MLP neurons of a small language model. Each row is named by its layer, matrix (up: input weights) and neuron, and shows model dimensions 0-159. Each number is 500 + 25 x the weight over its row's rms, rounded and kept within 0 to 999. Numbers have three digits each.
After each neuron's rows, "fires on" lists the tokens most often at its 100 highest values on Wikipedia text that the model never trained on.

L5.up418:469500483532497503552521524522465474520512520487541501491510507487469521476499460507517521534468509461463503497525480501489492514460482499489481485508526466537509513499515507491452467450455457517490539502534496504482512536499537541540529539512499508515501494517486511546508530509488513468525506470511500547517499479420477487516492473471536516524515468474482508489512476522499483485521474543482481506485448474518514494451524494506520466484511450485496530518483455521530536529533519
fires on: "-", " in", " were", " 18"

L2.up136:480486520486485561534509487501504514465542510505510500469502502462494461512545485474498515492519474489523484508478502540519483511483487499488537470477441486481536526494512488509494511511538522486529488504497483518510524503496480495547490503480536526525477492536509500513453507489532491503464491564503515483518488470512516498504500509467422451474455495520520536478513539470496509506510517536525461546486460497488479472484506532433524474488501533496522494451500512517542464513547491
fires on: " on", " of", "=", "ography", "|---|---|"

L4.up130:508524517489541486509499510503547527464488544482492542515506471509483514505486500514505489517495487512501506525527479449496523479513494521520478496519530500476474512496501495477469514492555455485505515444500475466505543531491535501472502489520483484480475457495510493516492523460470480485476506505512508489465505476501489542476505453539511517491520463482501540462500475523491489490546460459511497506525492507431541486569505511495491479546500540465539496519495585517479508533486505
fires on: ".", " for"

L6.up320:528522492529470486472474470484480505437511515513514469503527511499515441492491521486525523536532463505479488528522482531518475495514496505485491535463507499516480476486520499516460465476491577483476525555503519469472482532523476492499519537532513515527482464519475522481467517450509472522511462464504478511484491470497523546527535511468487530475469487502505503501525486494510520461530482508501493479517535485484462488521521482534488462476532420492520496487503535469504482504489525
fires on: " in", " and", " on", ",", " married", " ("

L4.up571:538502466486521480507505486512515549486480466515524559501514464501473476502469518496495470533519546538467535465486503560473527483517499536483536495520495483487530483497450566493486449514517492473530509474479494520496524519474518509496510548497511475476499511498494484497502498519524452485559503492453480509466503485451513470498508537510510537527464497471474511499460498509482505519513493442483509496561536518503469441485525502525480475507484535514487513497492529484490494501498492
fires on: "\n", " |"

L5.up176:462498476521478486526517518463494457505463474521485515494523511546495438450492460489460454516496528496465497490518485511492481513500476473497457479526500504522539497502498501508472482504499488529511557503524522466513496491526479531456520502551492485514516477524509506512521524529461497468486496451504551511504488472496533535517455476532465430497484526499528497450496476491506480481514498535523513519527466500542467494507517507548544514506508507532551483503481480504480526501520478
fires on: "\n", "-", " expl", ":"

L4.up355:498504529557517521494481485472551491484495469506470494525547459485547515520448511484505505486493486469462516523491474459489519527493462520487456509508530496474505522494479539466521522469534500491515500485507488489488489502470491463502513494542545501498467466488502512496550477513468501510521526543489528453508463477509465483541492506532463521489487490512500517492510490529517495480493462496464516555492494488485529519482522568516518491510467470490464530461485519546534526498462464
fires on: "-", "f", "2", "16", "5", "4"

L6.up383:520473534514493502491516530512511542456479485501526449508510447497488520521500496498515540499467540514487488487512512519484491530458487483478530463468542492477445516481500480517459439485478516514511531505486512519526440565480458567542470495536472502492519505528506520474482510509483525511504500538485493536467507461479505529529452503497471489485530502544509501501493467457492464501473492487497493516522465470505489503504506517481529507523480465502523512496488518546505467513504463
fires on: " on", " in", " over", " about"

L6.up575:528472525475526501502480527514472516498462452462517515479492463484520523521489488511524490509511481498497488514482538491497475533497527443455516502485503519513541540449490520485480504522473496515482494463488492500515534534471521524498503495494543441513496502489490522513504508443485484479548520479509550502515491530538512553557488509501443520485469535492480481513485468502477472470490445541522513508526488474495490528484506491478530481532472509436513546491500470510487477496513466
fires on: ".", ").", " which", "\"."

L4.up126:539495534482492512512472501472474520493510504531501531541492481474495492509537524513460536478518503560464448506507519508508508503477515471506524534502442494509485520481464495545460525529493510522513479532513485523509495468505512492491540529487477502463493507473488509502506507490510521544446477516502447483540486506486537499463505547533473470483507497468498550507479527504533501493502451524511478552482501496471475497456488481526508489478521527494457502515503483507546463515436542
fires on: " |", " (", "'", " 3"

L2.up82:465482505501514497553467478489476448522491529491459460540522513485507498510481514497466512521525526501509504485505543453434447518516481513499512535548480495509466512477494544478489543464539514498507503486486522452506480458497489511516512474480510492466491541510525510514461491502543542471516450522515477510515493528464554484545491474490461497479495524510492525530494471472488537536497477542496503512454521486503485467481487469529509486521508546495483477487526493518511485493505477
fires on: " GP", " The", "t", "E", "l"

L5.up568:500473484521489572503443501508514466462473509513481504526536492503521512516476525488516551509551483527471501542463533516441486547503512488513508521458498469528513499506461495520488482456499523464470471478453535450498498497502528496504457456481543490456516507485512465520496500502445521543523504544537496458505490512496447515526508488509467488513503520510509491525565508494501518540508511523504515496527508510491511499493511522470477505477507483498479479521485485467513515488498531
fires on: ",", " from", ".", "b"

L5.up613:446521474496558529494465508483495507545485512479513530484491513484469506533477539446524515509478514499507478498441533486524496523487484510539495562520499537494510537512502500503525462472473565484470540539507493448492500503476437477508459510525471495490478496465489480504512482517511497507510523499564511493512481484507518489530503487475472505486466503488536428508515504502508480494531506530481523501505504543511512492508519502446487460452496516488509499473498478492471502498543499
fires on: ",", " called", " except", " As", " calling", " think"

L6.up165:539501523487487478465496486503521489496537522507485498505477506499445496488490506449549462485497510461507469534510510540516526487526498503483519489497490550535516473504492490515496464498520516497453518543539481486474533484502552450568503501447466551521531491492471565532522500534472509520501505509530480499487474466513486532489504484528471514519479483450513478462497511480482549471476517508516462523499514532504516512502512498497526518512508464498471499437516509466496524482506509
fires on: ":", " (", "ak", "st"

L2.up389:547506483502538477511541524494503501457535519527511471533478514515473502459544472521487498541507489456466503487520512578530489474459511505487521530502512415525496471490502510460487478492488471515517494560515479465510482540549538495503480508512486506532526512485522460471488509516483486489489495458503469533469509492469509507489502494502518461499480501488494493489502477499500472512459521509499517487451484460542493534517491501517465511456483515546503515480474481513500492530459481
fires on: " to", "az", "-", " 65", " in"

L4.up371:486514533524512459518525512504501477506496478497507493480501464493484525508470501490514528488512532492537506517500525508534491500521534506511459501509496512485473476537488468520540492514495483509459476487490463459444514479474444529481502478499485510505504508470460494520471490496477555489545465481503472493458523508506521534514483479519511518552509562521462569511536492519474511452481501486495501508438497505497527451520507511541511511481508544500492496480445543487535556505507491
fires on: "%", " of", "/", " had", " there", " a"

L6.up296:505495556496517485492477494489488475506495450485487488497459500504482516491513475485474535476501494497475519473489537536544487537501509517503506546530502522484528472510525510483491534474500490436496498545543499513552430537514480524538504501492488513516496494502481490522518485506529487529529521504520489457484521496510480534472478505432529460486496466468516481519521507524460542465519495523512482494503467476483506478498533462507499505514494481510496458489456533454447481500476561
fires on: ",", "-", " and", "’", " to"

L4.up70:496438493479522463488510479509500493442487534489549510499531514498441507532473465526502497500479480538446469533468483565483529502492517524512503451507539521534531477521516543518514476504493502510503481558469477546504475535476491506516521486508483474470502499494497489518511489462523534526486518471478529485471509477486521496510485510525465505480509511474494501517487478482496497491492541447502466522498503507513512475479513524501470493502498490476485520520572499480525484575472483
fires on: "\n", " of", " well", "10"

L6.up34:485457510509493478487509504537551490531493499470482490431487461501472475515451505512482468473506489483500492556461552500453517541481507506555481546471512495494494517511496557472502486465479468484505490526481472554515503519489545526479502530512521541478522495492454554519522494467530531499487521500494517512496468506501515546527484500472509500489457481469471489508527472504471494482522466476486485516550452473494522524503500488503504464483503511493510483513501553498485491517489514
fires on: " and", ",", "-"

L4.up604:471523511533534519548492524533515450506492487514490512515549459516501507506512460511466502508487489459479530487511493540551499510517509526518533453521498504492533484482487501526480472500500449510493511477515512480513530509472507526503469486539461451516530494480504500446493485466532490492493472479477456524510514429492526496538520519470484490498498493484487502453465474505516460506466510541517527507516468470513511490461477483499527471475481503435511513525528542492555489503483522
fires on: ".", ":", " was", "="

L6.up428:465498491517477472522489518499472491503472487508504484478486502521461466514468532531486509508452475487470485535453495526526520504508494509494504532486529489562529492555524428507487466510491475512479537519524494493499499490467542480473509501514493497463529483525548517512500480466469458482515515490518548525512521484467508498517515472518476476491505523537491478489529488516451506493535496503530508487515455505542515529450475502487504503473472446494502524503508471491522504439571502
fires on: ",", ":", " in", " (", " of"

L2.up439:547475448520559476521494551552496500507514497469480524495504483509486510494484503503496544511471509525469472529498522482506511518462499492531519532535496437501466475517455513459509526486503492519484493534493481498501523527489535511490505468461543477468509494494510496465493494482493519521506512531481519492504539532497481527481474496452518509517494472546486543553502526521507493456530449476493496468520510504528469538457517487465483461491483473531451503541486459518509515492500503
fires on: "-", " are", " as", " p"

L6.up57:470529508526473542479488494470547520502521488499497514491487481529498487559502497484488502532500521541483492478533470499475542567445499510507448503516490451477497559508471507529517526474526522519515490540466504520494517482468515542484492553463489508505455510485503518493512507521453517507490484490513482485532498507517490496525514534484500475512526448509435522502529481494510454515483481466516479482507465525477508497466485436506513497449490493534468489525489519498490510466497487
fires on: " and", ",", "ootball", " Succeeded"

L6.up0:491510536495493531448487453483494548503527501535544457531484455479499503501500506463521506530509516525481468482486520502474505471476521526487512514542512446485499544509560494534469451560545471516480498505509506515495501477483469517481471499469518500474495466495494462513534480554517520495479481497516503501478503489513494514496471515484523516484530512514478557489479455523498537505560539483483462502486486477517521477510469455477527470470507511507518459471483485485489510500479529
fires on: " a", " and", "=", " Preceded", " |", "x"

L6.up486:493498475498513528441490512525530515496491478522465528504505530481530458507475504498480493500503422496512473508529484528502467480511522512486470526473490499482437533524500504504486500514492480500529513514486507483504484499478527515472482492483505479539461511539519488454482465489436523501473489478524530499497513508470471511508485496515525496467464490528535476536475522526475533498487488513532513551499508522518439487518496498501478456491508545481503508482462550513542513475433553
fires on: " for", ",", " from", " by", "or", " of"

L6.up470:546530509520468485491463500518509517507512458527534514520505490510476529498496541514506519521539508520513478529495550479530460535482487496528496518485503527513519528469508505524497498461481465496485469517486531462534457491475490485456444454512514557481493528519512483477499503524495518566488499497547483525491503502563541518511533475523470494481539508453511517499488483498475432443516527519492484508468471486497505504518480490472495508510505474498478478508475458507499538500477524
fires on: " that", ":", " of", " by", ",", " year"

L4.up602:513524522495499511481519475509488540482535454477471527498467473539472512477546495494516482482483494499470514447488514501521494497499526535465475498455478509508503479501497494527453479519484454527536510462511553467571511485483502497476471485531485459521531530490528495484516515500442461471524527484509485531522505490526512518546491494533529532478474483475509495427507542456513492496478491473528506541468452520515489511497497508495504513493479516524510537499545490470482523494511484
fires on: "|", " /", "\n", "°", "-", "′"

L4.up319:490470502494503520510509494493561460485503537523477470466440464526519510492455451478509495521500484477526483481443524539480504540473462515489499476533534503495509485517513510501472459492465505490487551471504476533514509496482507523498521567495457476549442466523488503520515505462511547512505481498487486470483489479475478515513517524516490513507452497504507481505505476519467514549488498527519524480513451464518521476506514492518481525496528536476545520515473497505543507519471487
fires on: "O", " and", ",", " or", "A"

L4.up40:490523535468516486526475535488481529504481468501514476506485475545479467486497459488488488497462477472531495511502527465497519514513491507498515463486486448472452501524562499537495486484506502509470490524459509501512480497501523548545493518489581507545507503486511540507521530480476479530478483498471491503531481520461473499522491550472508514474480456538519504516520465530529516471487490493475498532469466497522463492532506510491496491468486487544539486526440491492536540514481490
fires on: "-", " [", " of", "m", " born", " they"

L4.up175:483512494539511493514505512499498457549516458502534493507512492512509510487480539494540520510480493507490534462479461501482518552513510538509474532480544461504504488501510430509467449518460475513472458532493489550488515527481477532503504491496510491531464543483524509480498473478502507480505439501450476515489540532500496509495519541496476539509510499470495500525531484502507505470510509477498545477512482478450492524454513477433506465504493486509532492517466525522537527510505478
fires on: "′", "°", " km", "-", "4", " 18"

L6.up431:509482523518533530493521522542551486464499496522481495475476439519496490535485532533502483492441544496540476484503491507482512529503502519505528491495477480488433492506481492493462440494503458482494551539486552487448482467472509505525497489499495501537496495505480472510503533534465499493480455511495465545470537495491512500493489495492528497491514486530502527517501515527478478520512449509490531498466499494505471498539524523488503494454489483496529493508492585501534529504473492
fires on: " and", " in", " for", " of", " about"

L6.up154:520506464476501504491528477466523464537505498482528504482504489533445493487512466540516491464485554478531470493480505530571482566515528515490509484502508519477509487527521516503500480486530535519489525502490502493543494483485526485485526460537497490483478470521490522474493469517519512480539500471484512527506468498477509516500491507532483500532433476527509513491480453508498500465481508499497539543552504464518501469476468522545505505532503530499466527502442490471511463461466499
fires on: " was", " of", ".", " Court", " •", " and"

L5.up448:527513518522509457479452519471551520517529457479487493486534495501448516497512498466498480508484523484539484488455502516540528533491503470456478534523503468554496535465479494479475469491512514493523503505540514467488495481502536460462490505511501485476560475455473492497499496466478473527517496461532510494492518489492518516530528512529536462499512517516477509498518506489502521529532468521546517530520539463477493529444530509511493473506482458489502525480498522547493469467503476
fires on: ".", ")", ","

L4.up523:506459501489566496510472480478473517490524485554513540522484525505481465503508499498505495515460481476504498472510507468486472494524531523516531505494534512559524496537482550525509493494525511506465446475466537463487468506482508492463497456501531474528438477528510506483531488509520517519505501503534464495499487523471536439500486482510478523473548493479489495503527460485468477501541497516506528436533556518504482481487504516487550489521501491497478489509482523488512464490479490
fires on: ".", "\".", " |"

L6.up499:499455545515480488469493514469542466511528487508521453486462461512511479513501503528518501522511500513471476522484545513499504504506504503462517536498508523483491529451512475479431500488514517465487475497495565524539465477494506540529485503491531509468522503486509460512508494519495480529502496510503455477505553528502510521499478501505459482485523515499533484468557523571496461520510515495520488461542472456486466507466537481488491483480532479514496513491504532449504505501495541
fires on: ",", " and", "-", " &", "–"

L6.up55:469505524527488479490520496539531535481495492523478522500471485526467498495497513469534511499420483507490523517483553483501443510465473448524511497489492461489521508484516511497484488523497518486494480521491498454485531520508511480492513493524501476501490541500441481536513513516526540518477486467490537527471511526449470510499544516507489494489543504461505469520521523552540516465519496515483510538492507503450465465472458520456516539515483519506491490513470515523473509454458490
fires on: " that", ".", " said", " because", ",", " stated"

L5.up478:543466489527527526561488494455502511483490476492502539510508504454494495495501465498498529525473472502462482492523502522517496471475511502500487465549483461493511526508497467500480521536499473511519509514484504491510525537492489537504520507501500463490561470474498472475489519517492536519518470518493498475524534487523463517539534476476481518494519497501491471515479456509482535485444493516486490499468476435555483454539506532528532530506519535465510498453499507527498512447451483
fires on: "-", "–", " for", " 65"

L5.up202:507475480509579507508499481490547465496494491540504474471459466563515511537481506491488472555510472494531491501482506499457497529464529484488527505533504514487514494515483516520536449474486509492483482492501501495519539559490508497475510489505497480497484514443519517473503465441517508550475502526501553504538508529495461508525492507508473476523512474514505504527512458497489474531476457488537505525510496512449488517520513480504531487465465497468485461510493477529467479507500537
fires on: ",", " and", ";", " of", "),"

L6.up458:525502493496483429500478459495497472440496483491477486539512503466478529488522473487495480516483450476525448484496499514499553488501512452492506525513514446509477532454494485498488465494521523453505523511535464499506509518507528455499511541491542483451517526486468518488472519523496512510488520501547504482462491475472502470494510483485510515521497485521540502483491517498505498491540487553506494504499531503469506465486521499502555485540496490485534553466476501479498527456456538
fires on: " (", ":", " as", "\"", "\":", " ="

L6.up595:483501510485492515530469533483495476486527498470540516497516472466508478527458478500507524519508496528487474492487495482476490508489512499516518523553531458481493479522511468510453508494497508533466541501460552524502481518495470481489470519504444494528529490517516500509559474491506534498491512512512485490527519567550513514541512456467461549483473488483449495465544496524514457495457502522479481508505484498530485445487481500515525485481526470538495530505494497481452495479458482
fires on: "–", "-", ",", " and", "et", "50"

L6.up134:463533474521495468498492511494472541449466460492483531546506491483481453468504469476521497536504528505539494498565470517530521527479479519542485434514498528495549482494504481496500457521527478500494518545496514474511494496478499507515502486509478538484542467447471486511450539510481515535522493544488499533531489488511479524474494524466489487509521515486515479503475475472480497462482487507501485522532516482545547476527513499473510496508528477515493495515502490476492490506469569
fires on: " |", " of", " (", " is", " under", ":"

L6.up247:503484511482501504482502504552521499488532474465490497538509509481482514490503484505512517524477525490482472502497499550533487556492492501492473538440468507520519512468494509503500436476502538527503487528457573494484534527459552498514515500487495479497514487490478528451490485530490495489529450482557503473455430513508485509503492491486542488523483495515516514502521517453492526472508543447509508506506516485498509496496521531536543444472497488491501473472499494459509474494499523
fires on: " (", ".", "r", " Hot", ","

L2.up192:525490545470533485472457517499504496510508501511510534520478509533510498526490478504472499455461517494490487530513510470461523494460478483519474477515513506516465493532544510475473475510501445459496499503522483498569462528493499534521482529505491500492514523527498503528481521492451532535518491465506519505474498488483515554539547533438550507502492481470493540479521482557462492522464522536503512443482483527529489507491460494501505477464498517509520526491508529474492520481493518
fires on: " a", " of", "-", " long", "ven", " and"

L4.up566:528496500467498521465503489493475498523502475502534503516544489472493488504520512431492476537469522492473474501504474537525522528513512506495510510458438489526506558472498505490508522478493477513492484490471478517481537535453503514503520527506517485419489463496509511492489523492504518521567477514527479492480482518474486517455485520457508523479512483520571486524512502498503502464491491471503517534494481486504507546446548473473458502490492532531479547516508513484528494510466490
fires on: " as", "b", " work", "-"

L2.up522:487493472498516545503464539487472491467546514477522511515427535488501482494490530493497479485520495491495483446538508511516469474489504498471561528533498500482510524501491506484517480497541493500412520500466478504506505511514536504490465451470540471504467494497554506493497508527511512503527474515517533478493546517489552478512453488520512491477469473496514529494507472515502497495501518509513456451535502505526510484503561538494464492498490484493481472490477528537498482460531498
fires on: " for", "re", "se", "ast", "ly", "our"

L4.up297:530491503514497527497505478497473533485505544482465487486460479486437478508488472501512503499492472525477513499482578512521518508475470505468557514491476515506479452483474493504442464497466536509502510519479527494490485544507553490553515489490469528499534505501489471503543538488458510491479452492498492508499524463493485478528509509503487483537518443484487500511519511501476536563518489514513512504501464484526523523509554532529480477488485492497546472501480520538491478493498454
fires on: "-", " in", " on", " of", " Early"

L6.up211:469452493470499478485529502525519530464515530463501465504506480499480497497505450530496461525510479489490494518518554499476490539488475497465503475520495524507453517473522489504409519492516478471505510497482456521505480520510453515521553509484513503447478525525507522489521476521523481479510459525505494482514466440527528504489521473500496483508477477472514502503548499534475463496547494500485506466507470497493487506511538495461513463511508475542520535514492515485501498455510560
fires on: " and", " &", " or", " in"

L4.up324:492489536531454514548495532484535535523489518462522499455475523501453513529454524512511488497507498427526468528532518518509504531520492480471486512495523515513518455530550476515484496519527512521474522474540484501522475484518487525492487474498489450488543473518503522510550487477495512471516499451525488523498460498459494503529451504490468505494510507500473510449473501489485539535500513497523524520473446495477495515494526489507502468492536475504510530490504536454514502459530525
fires on: " of", ",", " century", ":", " (", " Wales"

L6.up234:565507491512501469514445503479460504505520458503584498521459516477477492511535491500502437493497515519483476523485466451498493514552526490511488515464509488499525536497466534485519510499516448481477490526504518467477464506504491502537484486466493478505500485571512478490494479493508500471525518482537462485498514490489493525529534465520532518510515476519469465519511501493496514476514525506543532493520508494450501493467508520539511518491481556490507510489524529519502465511553510
fires on: " |", " in", " on", " for"

L5.up638:531518488480510487532529496503508484552486536518508502471492477484421550496472518511521479510549481504487510480491514499495503495500463497512479511503472470484498518481517471510516539496505515527520517496509470486478503513429432510497495472510498492535473494486532498514448495481509509548533505512493462543494499498512507547471501491502512468517497543523525495520478445450481449492437498554530534500471461503504524517529498526477519492520529522496501520516540517508472530509491526
fires on: "%", " of", " a", " there", " with"

L6.up12:496475489526515530504520532477534499511492503536463472506486505499478462546517496464482512515492503510483514503490515507518532481463490489534470473512496489509515541512505465469513510480489497469488494536515480519460504488531458494506490495503534483493495531547483492475511508504474479491540500525453494517487564478516543476481537467526483571521556513479532504492532504497538543494524494495514523472465491464490476482520436448492488465552521500537528551518470534494510516492480500
fires on: "°", "-", " T", " E"

L4.up360:519503508497466480476471502468523481495492452500515509498543497499454496466467510501514512511506481462502498527537510490452499510475486507527509504477514553497513514509467517539517475558481497484531480553492507527496520514454474479576524536514460528478455488500469494505514491498518467504495508488471502500458519475500505438495521492553514542521481512472524494463504511476535504496478519545486566470474490499499503487476497469496519535537510505491447459550510491484496500497520504
fires on: " |", ";"

L6.up361:550487544481458543472505486504496449521486506508492517458469486519506473499509528486522496459517472463495488507510569488508504507469483548478499531477475520517526513443530505534476477443498499494509504522471522514499481531497478553533526505472560498516493498486548516519510517516502466493530490517474482452489493514522507538486488542448515510510477514523476534486487503548463502525499514472528500495503482478505461438501509476465479498493505510514472500497497530490495489471528544
fires on: " and", " a", " was", "-"

L4.up289:490518513507493502537508514493504516514520533485489515496496496537485484508492485436459517478523474481513485479475484486559499551505494475525499482503511447538513525477542480492472470474527500535513465474541489542458470458514466477487509503495522501499466569490493522524505478538503457487520474472489473500503492493487511520481480465530501540502516514519534539450513480505553543453463504531469476555528489510528530514472507515528491482527488490498479524500462483494516489505465503
fires on: "°", " (", " cm", "v", " mm", " ft"

L2.up119:498472527515537518521540500500529473499520507520481499528464464512472514483471512493503485525480497524524506497498474507485514493500527492512490439460494513501516507468474522508506485515507458525531518491482488508477537520464537520514489519473524498494474504526459552560478479468484498458485454526513480475440490500495531507508516470525476510547480473529543538469487478525551527490495520548527490495480528467447506465515524471512508464477514559520484496469495490481469501534516532
fires on: ".", " ", "c", "ile", "ic"

L5.up363:496465486472488458516532504493471495524499479484561499480468478530527505518522475467504513485469506527513543510484508493516498496502527502531495493531504470506484515465506485530514463506466447511536508499522526544500538505507444480486489509516423555426528488485525511513497537466467526491493500480524503480502517496468541554476501433514483526524489509488484508529510505479468476454475476502506499517548489504477512543494511506478486512527474501498498455515460514489533498510486514
fires on: "^{", " of", " |", "/", " was", " $"

L2.up153:525470483548491493504469535515513530550516521531507501527474477543510495492508482515504514484450497500496503473519528515495531521502476510537512524470535495543534502528512477524488500454503499481500467508484530478477520482477480527508470524490497530504467510515497497494529479438478491527489500503552485477407476490491541549497517527492504501485478467439480501504535458517509475522489500489521451505502470520489451511518494512474523467457455526509485499520507511518522510462474537
fires on: ",", " of", "cl", " said", " that", "al"

L5.up201:443486500466467467484505497476511449473506479470534470469495465447541506526475494521489468495481514555531510516507514558509463534471501522525476495502505474519482511525461508531473530510512456476519533482498536534508498497506482469545473488491514473486557490522521507481504471502515531469489512513503501494510507464496558503520500470486485528491474477565504541494514486510468475501525492523496513507503495536512535471522483538492546515502465446485476480513513501471513490477500536
fires on: " (", "1", "10", " of", ".", "^{"

L6.up100:508499498502509519454547500490512508543493496495527496484502483475451467515486525486526455464476477499493476532502528491498442501466488514488489477507481523554534492503536443524482443489494497466502505465508504496482554475508481473529498484477554526512529494504485540523502495552537505519548472472513497519553474483466509511452473504505499540518504496469493516465529520530504512479509559485515526501466529449495537507527459501497504498468521528524490482526491510485508482507492526
fires on: "m", " (", "r", ":", "st", "t"

L2.up260:538425500480496494480463469518515481510510531522493480499512501521480490535498519493521490507490505527475532519501474495496486536489488510501498492509504499502459470507545542529538543471481490501501483516520458508528494468462504504501478567521441550504488544520481555520502478477548500491548486456508496513458460500468488501484493495460504526514539493521525486508523461510470489526473504519561508527445488490517533535497484513500516479493483477455521501530504498495466499532481478
fires on: " of", " All", "ty", "-", "Al"

L4.up513:492507515521539519533448462493524481472520493538481506467499515516502447542498495500513536496490500461522478507502466434501468494504504535497536486469530492503516541537498505508532496520473530474496469525481542512545525514466488544555525488525498510484469522535473519525499489546506500518496472494495505505484508508477483465519482531522456542525525521509465458463495500521442521476533489522501527485480485507488500483465491484527494505446451504504456467499509505527518458484484501
fires on: " |", " office", " died"

L5.up269:526476521467526514500515492498491519483537514474510510540503478527480477514454491523476535536507454514442524491545472496520471474515488450512508510487517531468496520454501502487509527504507511495518449570503527505501490493452483490517459474462520487426495468536506466515419523498480527490475529512500490483503524488504530536501509523481491475471570494524485485483506500481508521520506462500510509537486487489475497526489522541508496513485502533496502550485508515501530464493502512
fires on: " |", " as", " (", " 4", " for"

L6.up523:547505475470467490460496506477498545492509482507488526472569512458547470469499484480505537483482521530499505502482492471474494526476510525439492508524509506508508554467477487516476511500515471504457502476502518474493517466466555486485495481507472442512457478462509517528493465491520472520513525546538474485501477481484488504497540475490511513461491492450470498470508521491459506477534481484501481548506498541495497514503474456521488498525482507479505533520531505506493531530483550
fires on: " for", " at", " football", " the", " League", " @"

L6.up315:539469492527500492479446517441485490509516452490508500508501487553508528532499528478542513479479541503539483520501481569500502542462527478506472491505465492483506511475524512525494527458508490475460506517498493496496489435513495488456464509469525496489492501491456505503538497506525489439512492534538502510506459518525456452536515500491513535475533512504531489518497488503555467491507520535512538506482516482491467522505511496480497480547512551509477510519478472493498482496480530
fires on: " of", ",", "'s", " with"

L6.up46:451529469476487507480468482528505516503475530501553515517493458532481486519501495429508521480484504478505514506479514502484520505517469515445518536481552482499535437516501450483472470502537497490478481520547522512492503560500537521509492471474534474484489467502456432498555438514487494511513508468520527490510491515479548534508502500486521514513498517534487479500506465520497481476507502509491490500494509473505461479484527508492497485478513546453521487533518506502484510489538515
fires on: " |", " and", " to", " the", " summer"

L6.up308:461491523471508489459501489448488467507498495521522481481471496509509527507500530463527481502563514526459478499500513491492543492485493529486531470480501498501520449430517466514497491518544499490510486498559493515516505485508504555508452487546502504538506517493506513506561473512503539516497479488492487518505474493465513473498486498480493529542507473482489499500493495502493505509492539459521485495468474503516462488484505535457501463463478480481527507525507545459525485494478592
fires on: " and", "N", " early", " its", " –"

L6.up397:498518508469505482528517516518507492517485483495530518447524489538462497486486542477527556444492515467511458512524496540487488546530538478504537534513511474501502505504510476539521480492511459495497441488476504452528551537478498511517522496529479464521489538477501505507473482517471512518485498472505449521510483488500475504495455470494527500460487510477465504490511475551513474497476500489485521578484527477485524485473496512469480487473482474502473504517529550478505489452493500
fires on: ",", " million", " was", "000", "."

L5.up372:530494492483497492464477470502467509544489507511532510491496460476443475546517470501511474474469470487504454494532526541433508491510479513474447488522507473563514547474530496495508510498515513495504564540462520494520478497483475548485473483517508501485539507488502520498490529515528493498488512543456514496545465480457477492492520548493510558502505488503498513479529497506491494529506491480467524496526518500542537499538490476518462533482499493475496505499513483486529475501447499
fires on: " /", " part", "m", "iss", "ult"